Weights of a small transformer language model.
Architecture: learned positions, tied embeddings.
Training: a variant of Adam for these matrices, 333M tokens, 5085 steps.
MLP neurons of a small language model. Each row is named by its layer, matrix (up: input weights; down: output weights) and neuron, and shows model dimensions 0-255. Each number is 500 + 40 x the weight over its row's rms, rounded and kept within 0 to 999. Numbers have three digits each.
Before each neuron's rows, "fires in" lists the words (lower case) most often at its 100 highest values on Wikipedia text that the model never trained on.

fires in: "on", "wrote", "at", "wanted", "attended", "gave"
L7.up341:535497427465475516473484420516477512512498540542474478564551528413496478430479513503435527503524440547500539530493527452433489492507537521521477530584592395497486471420501421510484488502464429553524504454468462432528491502488487514569539486442475562446493580528489513569550462486508558448544405458513514420540508577498431395472455474567468509533569544453606529467453474505511480498468482531440458533507524535540511548541489505490521552433562535490478467480531522519460494493516560552535436454499495550484482523502486480551473472511544437563494512497478523491454517438529536494500468461500506530559478532477471511459522517537548454500502539550468466508481563543530494511475472488518548488576467499472427524444465416518514544479417456477534496562535443500502535466519488
L7.down341:485555515477495459559475527539531407513478537468535479500484470539535559552468483442489546527486500570479468591523525538507494533466499454471468497529536496479434480534401518521534596559519492558480556490504540503527533477526479458440549517512468454514500512561510455492546482519519503499521471565431520519529509518497538499489527492503498454474486493435527508458506466460466389455482558417476474500451563478540555487494522456487480469565543543492467510519560535450527461479539486405496548495517471478543497493548375505488542566501440552418521517479485479468509473558469513460419463503537520424485448462546467553443501485571552498530496545466501528441511511497497471643497504482523439544458558508453525485464433468573474470493568577463536509442489531501428470501445504

fires in: "and", "his", "during", "her", "died"
L8.up87:512546471461432539514461409481465533525476467532483534526438467484487390527525545479499514505472472567455521496496437493487453522490436483568452555531489545442531499578563479531433437506554522581491510526495486564502408431550523430455475471507523521470516463565513528434508557515484457468496469546446477515516488533424474486481538491448548446509508438418441498440539571535532461492531581437467497500485381511577506470520514554525544466601504533438501557531570423503544514498524450469507510514524497464507553514493511472481505461486526491498516508440457466470496512424471512497493523488504459513520486445521500429538518462495524486536483519513477441507495531479532556480566478506580531519523579533574564457567538489530566501474492463462509424556483514519472537517536489
L8.down87:512491512502486508548529482598510560516513564535566545547535524483533542489513470517419533531451442495560504461490512542469496514421488440491430483469487525517504481481522502484472536460545460506417433411453489466500476495436464504475487504481530548573491505486500530493505492509492534423509501497494530431527566526509534476551583547496493507499541506517473605567529455497568542603473453467486508490471418492553507534580536471532471509489435503455539512564439537424473439486475477430491508501467566499479486469453476505407451474477484555476595436516568497464516479520501541518489416497464530471556466496526487530513472530472537505481465544508541541572494580543541494451430495384483587499475454475508493512505499490490530424535424447548493506519487460518537486524443547

fires in: "player", "director", "writer", "actor", "coach", "footballer"
L2.up356:503467460450485577452543549515561508536493496483496537490465498481474487500439609455455480391437465455494487566504509443516523464603528481531484555560459495468520516450523465552512543473511459463437469478535427481481506453485514570445550499525535522559516504479518541499444499532543522477465490547551485511496450555508494441467567446535445453531499505452519484436480404448500523498490573490494526553504506512446508500494536415532534471485553473506457452486515488425585557535495484452514590529517508485525491496506521496471520465452493498561507535471559489563408521484464518525510538455493454542505503498450483574433543617494475554547463534473460501518498505529502476487499565464520469600499508577499516517555521381506487532477548552482545502537513446529543455517514553
L2.down356:523446533473485522483486460536514507502519533541594488448425452544461485489465524522464584588539471524489526510523451450463540535488521480456481462439436556472434516486522520460505509537480522463504524462510488459476518429497499554506526525485475456546453457494498501534388574485501490495442453496500447506518443542404513552470534536470475477495502483505507449540430487509472455472512498462471448516525497470438487494558506440511531544568469490508512473495577462508446485469481497578490532483499476590535549540488439478487587508562581477578535506509499504542526539463531473533514486449581535586474481450536525534514511467512507494448447529504548441440497443575540488452505628487530517477473498505436488531526436523505517565473583546447525468474442424573561551539509524

fires in: "as", "became", "lee", "edward", "brown", "was"
L2.up813:532519476515483580454415530501529453470461435482501443530492447531447454462478478506474444540522483498446458520475540457515499453610486544505546516529503497486552484550456550502442542482493464587408545542529550528463510484441530481462509516553463557489456525497539496524432532487470491479565423435479497540462488483438466472512428566491445447532491555454543515482498537567447530513585450468500500463501485530518468563483493518452558482530563562515540566531446505522513484538441485558554508559524463493527523605525516486501513509527517483480427546431514488511493489464536546435563589572501465508476487524523472521541490508412481532499470518518491499514489590513504508486440486539459505485609496481560513429518544453498566514459460492536470498455494428491506493549590477
L2.down813:452551495523514422487497523564548436505535415479542571506484543493499509535510499562524513539445547499455530502491456598504526432536443474518518460450480471391525434479523503476496492498448468566522522456556419474515529589547478469430533497476471522547552504394546540464461531523516482483433457521457440541537575566479515454489521469475546506444508495488495508539514461541530514459479552461527504495465596456586516455480477471532527542363501581498544482484448519475538494505464472491502523498456423513504479494479497536480462514517541475475480544524548479554454508438574474464555622512558435527508461481536502501450449471523492508502532529472495467525514445509476515475543488522459502500484479522499510413487493473517536492481481564574486549464515504513539539539403503

fires in: "in", "from", "on", "at"
L8.up498:595492481498502560485484469487528550534496534524398457533483433442542465486496540469484480510526457539529498533505466500476458580482496542522529489563509427501519494505484520500428536372544456501470436539557515549502515422549460509531563459515619454493505504593495447516515530547527592497474448463504432524519416507558430542487494469500436455486515543481523462481556473457504528515457458499524535585514505530469474490513443469454505467470529485515559496534479544439546536472533419497478482459497503497510510501490498499538500543557457491477475490559481498502504465475528537494484486501549494473466436448478555521538487497485349525551429582514469494526526531479534525491428534516461511544578455514429493472476495474487542542498442482489532598445550456542518505507479565
L8.down498:460501498544485440514479510450484481553418543474485455511536508568568463538472530470533500551428505394475473555521541446544533487469469434507498496548504457508450510490487470476515521500535473541514512539507482516496512498548509568563584403453559487477482500481527501432473489453456513496478521484506487506527540597514505491554391457477485543459575466510437465534508501566538516521556566564501485560458482512469518482535527447465458482389468462543387421511508511532544483491532512450506525500461520512554521429504481495580479495512475477503490523466474532548473531487479537499555488441469558533465495530523525459476475527549512503515505461527478591397523525459504501617487421507512491512419475525494471457438488514525478532504504541452627488545528545495494535454551514

fires in: "has", "have", "can", "will", "not"
L7.up152:483558451524484487509453541495524499474509530431502469508482526465485543488419508508466478511431474541527499498471562529472474624505540532513554547389482478538525507483518513498550528522567448513481552505546572586479442503491480481549497483537568514491497536468507564532423477541535481511528459512595452426482532517496571503522447523544448560475504582476501487531454442499484417458529471488529513493478579467487511458507445568490536498505570520497480546467529459522506518499483577515528540503468494536487559509479464453521471511538434452487542518498517498576443524602421492557423443486494567568460512507477466513452466505472524507495516475545528500509560533458478563449436513557469402420534483485491478403466498527491479541534537501468401481537546466558490536497501490
L7.down152:470482468483517472494566475524567470518484512490482474500599483488528473538490481473496501503566496534562605522419490445466522500492514489466464502506528565517527526511475584551501510484493565487558478493459546391500510476467457443498549497505468522499544459528462458529484524482530477514549526528439501468430486487465451511521486489496470518452498521484472496414498452575534461539484495548510465479492533486554478411454542496496512551519464534462550534492443546529473527474536475529532473552496520477375473510511420558495463421496510440542570497485526461489478455476531473502484478422497534515526432566591512565565467522493547523515535558489493505454414439545524459663484514536521533447473537454509434465514534468450501528504485491567477554576466460452489476522579477

fires in: "by", "and", "younger", "transferred", "during"
L6.up936:523500448468484571471479493434444513478493537523545496568577497496377502560529567557508473456491444511536512557475413528496495441437505488560478505538516505531526446521517514493470561434501559489546510463547517527504516464523507580495520435463569444510553537540478528500470508478531480478446512476518475532511461476538496513528477513467596474434487492454431498502561497479461538522526498478510443479505430523599541444535467467467504528552563529480441576496517471599477551577499604498522541497440475545521436460479461452459486424466516506505497533466509532545463485462482513485501528426537530498481549544466526540581479476468485508563496529485535434517506543521487499478442533536482489454503530573542526488498604447469523489525571480504531432552560480502573461557485523
L6.down936:449507482503449450509549478556480447421512525550455528539492502504454511590518573475545512409529491488449502499515472450473539450573535481536528471415536558523449519481446497458435436496507518454499513506492452480523470471467404538412509489489560465519546502509445510464508517534489535454529496545567516448571547493437494593479533498472551517480490548495518528495550487517427521449544500485498511533489447448464449581503522473515551511495462573504446511532535519536454520523509460467499557562452530421485452527516412481589511478508486532518489575511552432480459525473452517468531493497446498520463536546533509472450467584472537477519486518485473408459496547569453525536528504550549517573538527530464484570483522514427468484502452516432514508575536450465525479442570521

fires in: "wrote", "said", "000", "having", "way", "however"
L6.up183:533475519548376578513536534507478535500436511481511564492507400465452428472427475422465484451454484545587512504456504499464457535571497508573495580539521497463504419464471501579543471412507490531469462469526563457493461455533494499488476508549504543478464521535498557538522470469539421522501454515434592479482541445467454545419501463510445488559549498455547501540475500462515463547524561542523453527517484445562449497588478509579484545447499472488527525503540462412470487511461546525474500497514527493540544495544525500494486538517540428480505466461576531523452503443448543509496509470518458536554508578473465498429503506542486547537525511503492479533501537493545517456487465527484531461547472545507461522497568507495437531525575526465446432492422493533528481490462514
L6.down183:496502557580578495533496469513522533430559414520572437472549525487556505459469588542452510511545469468443568442616490472516535496489538526431537534469514509497519477487515542470532497471422427464514512488501516498538469444526457490478498476557481430527472518503559468495526491472488520488496458456512461562524494522509489466494507520483496469531469559543506498456503449464532509473516499446430477531568525481433441569540506482379478477489522496588493464532487525545445513450546532526519463512542511507448507444519526513493576507464449483539472566412498505555512495460483478458490520549499484457551464483547470542510564516468559423520573509510431506583395463480484528592448505456512496506551469478502470502460496428513507471542550513576472558473540485509555521485530411

fires in: "as", "is", "appointed", "elected", "became", "was"
L6.up666:482406519531528616422530461463520555534471489495510455503452494458436487433552474547514559510510577473589535501516550567542517534493505517555450476543494486487512516524432484459469552534483486558556436540503461515502516472463524477486463436446545497492506536473524516587500449530474467503468475531433549517473476531511444509401500469513429487455515498510521536504499441467559465543509482558471517496461494499491487523505531523494536440458441504472511517569463516518497470536400462598529492543459458484525494485495485512562449534478563502471543510488511479555513478473577559512533502519508530526469450517534511508498470483454499496507534499429501462594461598511567535510446465511465474475546490546512479430569446551465549605485525434466485528534459439396462434539483512
L6.down666:499471468461491522510478491502538468489537539521474479492472523539530517463527473414518502556506477407487434549471532516484513519503477485518483487460467518559564533436541509433527429524515597478518534469498436600544510466549456492571443428510570455520447478452509567586476492494490562489478539498450595521529476494446504505497545489541457521531568507512565499533516499508503576531534534515516502505499527518442477491469484501499519461449508474530427515536454476602531470463504501471492538460473467572570502468462428535467536561491411500437493467495581526472540432546447542517505548416470418489515573504438490501433452526516378503537524539550517546535483404485519523508464551510533516445430461511511521500444556528437464513487502495470470463475534540534498471514479479

fires in: "did", "does", "may", "will", "can", "began"
L7.up468:546575451541510473549497441443472499515514510447478564468544522419489526513522546487458427473442487467540490516463540487495495503571472514528595580531537502516555437451482581463497418514471470478514535459517506585516465535495553515533548519468509580469522482500543542477403540528509433476437453495478490496544491502583500483449508519472527482485537527535522513437534501534503512519458408434456523477532544518527502516502511564497546489506519535519480488473520517479476543563422512543576491491472442449515490476476534477528501584534526471464531452524537459518458496482507488456454466485565513539550475522395542465460483452490449504490505477487538470508499455503567636472500529445515563465574571511481544544580533523511391499488444459481504502516505440493558507553444542
L7.down468:479535575534542526551601494433555492427527413547574476530467521475523512504463405511503487457419513493506594495549521498450518522531530527444526460503480499461506483491468550525501511424506511482453459581485477480528542431465480441498508546496490430550457506540524521517451540492539530516429488517526447497451552531473424483539458532525446484531551439490499507530443539546585498530398434465486491539560548496471539558515469522529492554454527440539433523472505538512482429496543486517456433455537561487475534494447481536584529484547538511509511515504501473530443524450481585488450449509508505510487471548447491457536414467521492523521476545549454529487522483488508548483520456473510456523578547479389461533426534440485472534555481515517489533540486494554455492558509484

fires in: "service", "services", "served", "observatory", "serves"
L2.up432:495507525441480535497509453549491487560526454437527495469480484476442470504457473482460505449527489464522464523494512487524468481622513573494499437566541555482490511467481504498524506477501469500513496506525514573509499467482562519491407538472452518431472511458526523478470451542412546470508447468533430469519429482476525510536462520525450462541519528470465545477516529481546499529505506532547534534549495429454545529515467529518457476463569587526517396500486606388519539566464518484610468481464545472575517503495541518462455550536485498438530474489493534482466561504497519483541521476476512562539450558414522523518469493507553581546517459462471486489527453443502452498440478528572529576541512506505553550527482438622465458415523502517478439516486475484525526531533558
L2.down432:495513551516475489561541534452537496490425482472538557417548471435518492498518479541527494464544541561539478528503525539548460503533479544395490512503513501534548561569505480537516451469511499439528508500518509538537548515426546433520467467472396480491523542460460496486452490560518463456532481509446430527472441440542481563552474441531528493490517535559533502531533560477447501535425455539516478513578492466595513450468468453519479510446505475512470539531481635469470536551508502516430535519509512460469469491547516520453498501487548525448545451431431465495506441528549505515497423463455484488609479501470467487574457411522456465497447527440474437447521468471498505478516494511474508561560522500448581562515533553550470478520502485494450516457525476544467518536552536

fires in: "suzuki", "zaporizhzhia", "uttarakhand", "kędzierzyn"
L2.up791:543431514478357510533467472483582472509471481535497542470473500483441517453505473458394514449488494488500449591484517538518430544461507534579540470488541456481551517507483536565494493447526393453418456511444506505571450535491551526458422500560504483466497493477523499514403399446496454548523508485471534516563543510545537495461511470471503521440511496503507522521538509540561526472562560482483478522505416474485531571468586502468515527442507527482466506516497437489465446494453525534480530543493494524530432499410519503526463497518513553476473506442452573502476491571481561468470504480375486498485492499523518545520413518472548595501520542532499547493504523514482503469541494542540463511555468459519540489556531500549508494533484469563495530519482475469541465511547566
L2.down791:492550512513483469468522540535466447500548539434549484540472473531490550539440540545432504523482478524489491479537501513487473522547505498509519510552482476538498472494411608469516527451513456525561486515534520533570474417462470522481554501402566532557514463514527453547552506608476507512482512486530402507515454455454503498510483456491475500539516508438533567461566471521418517527479489433463518467493494478521506532431506483465499516462481559527553530573507510490532495492550471504446449505532513546428567519517492506476525491508516424571555409443520459480462534431480444424438497517501544520545484538433459431520529491567497490496465457483444433520503535501491529576478517510521536469492523502564450465485473434448526498544475518524407427510519535600531567440435457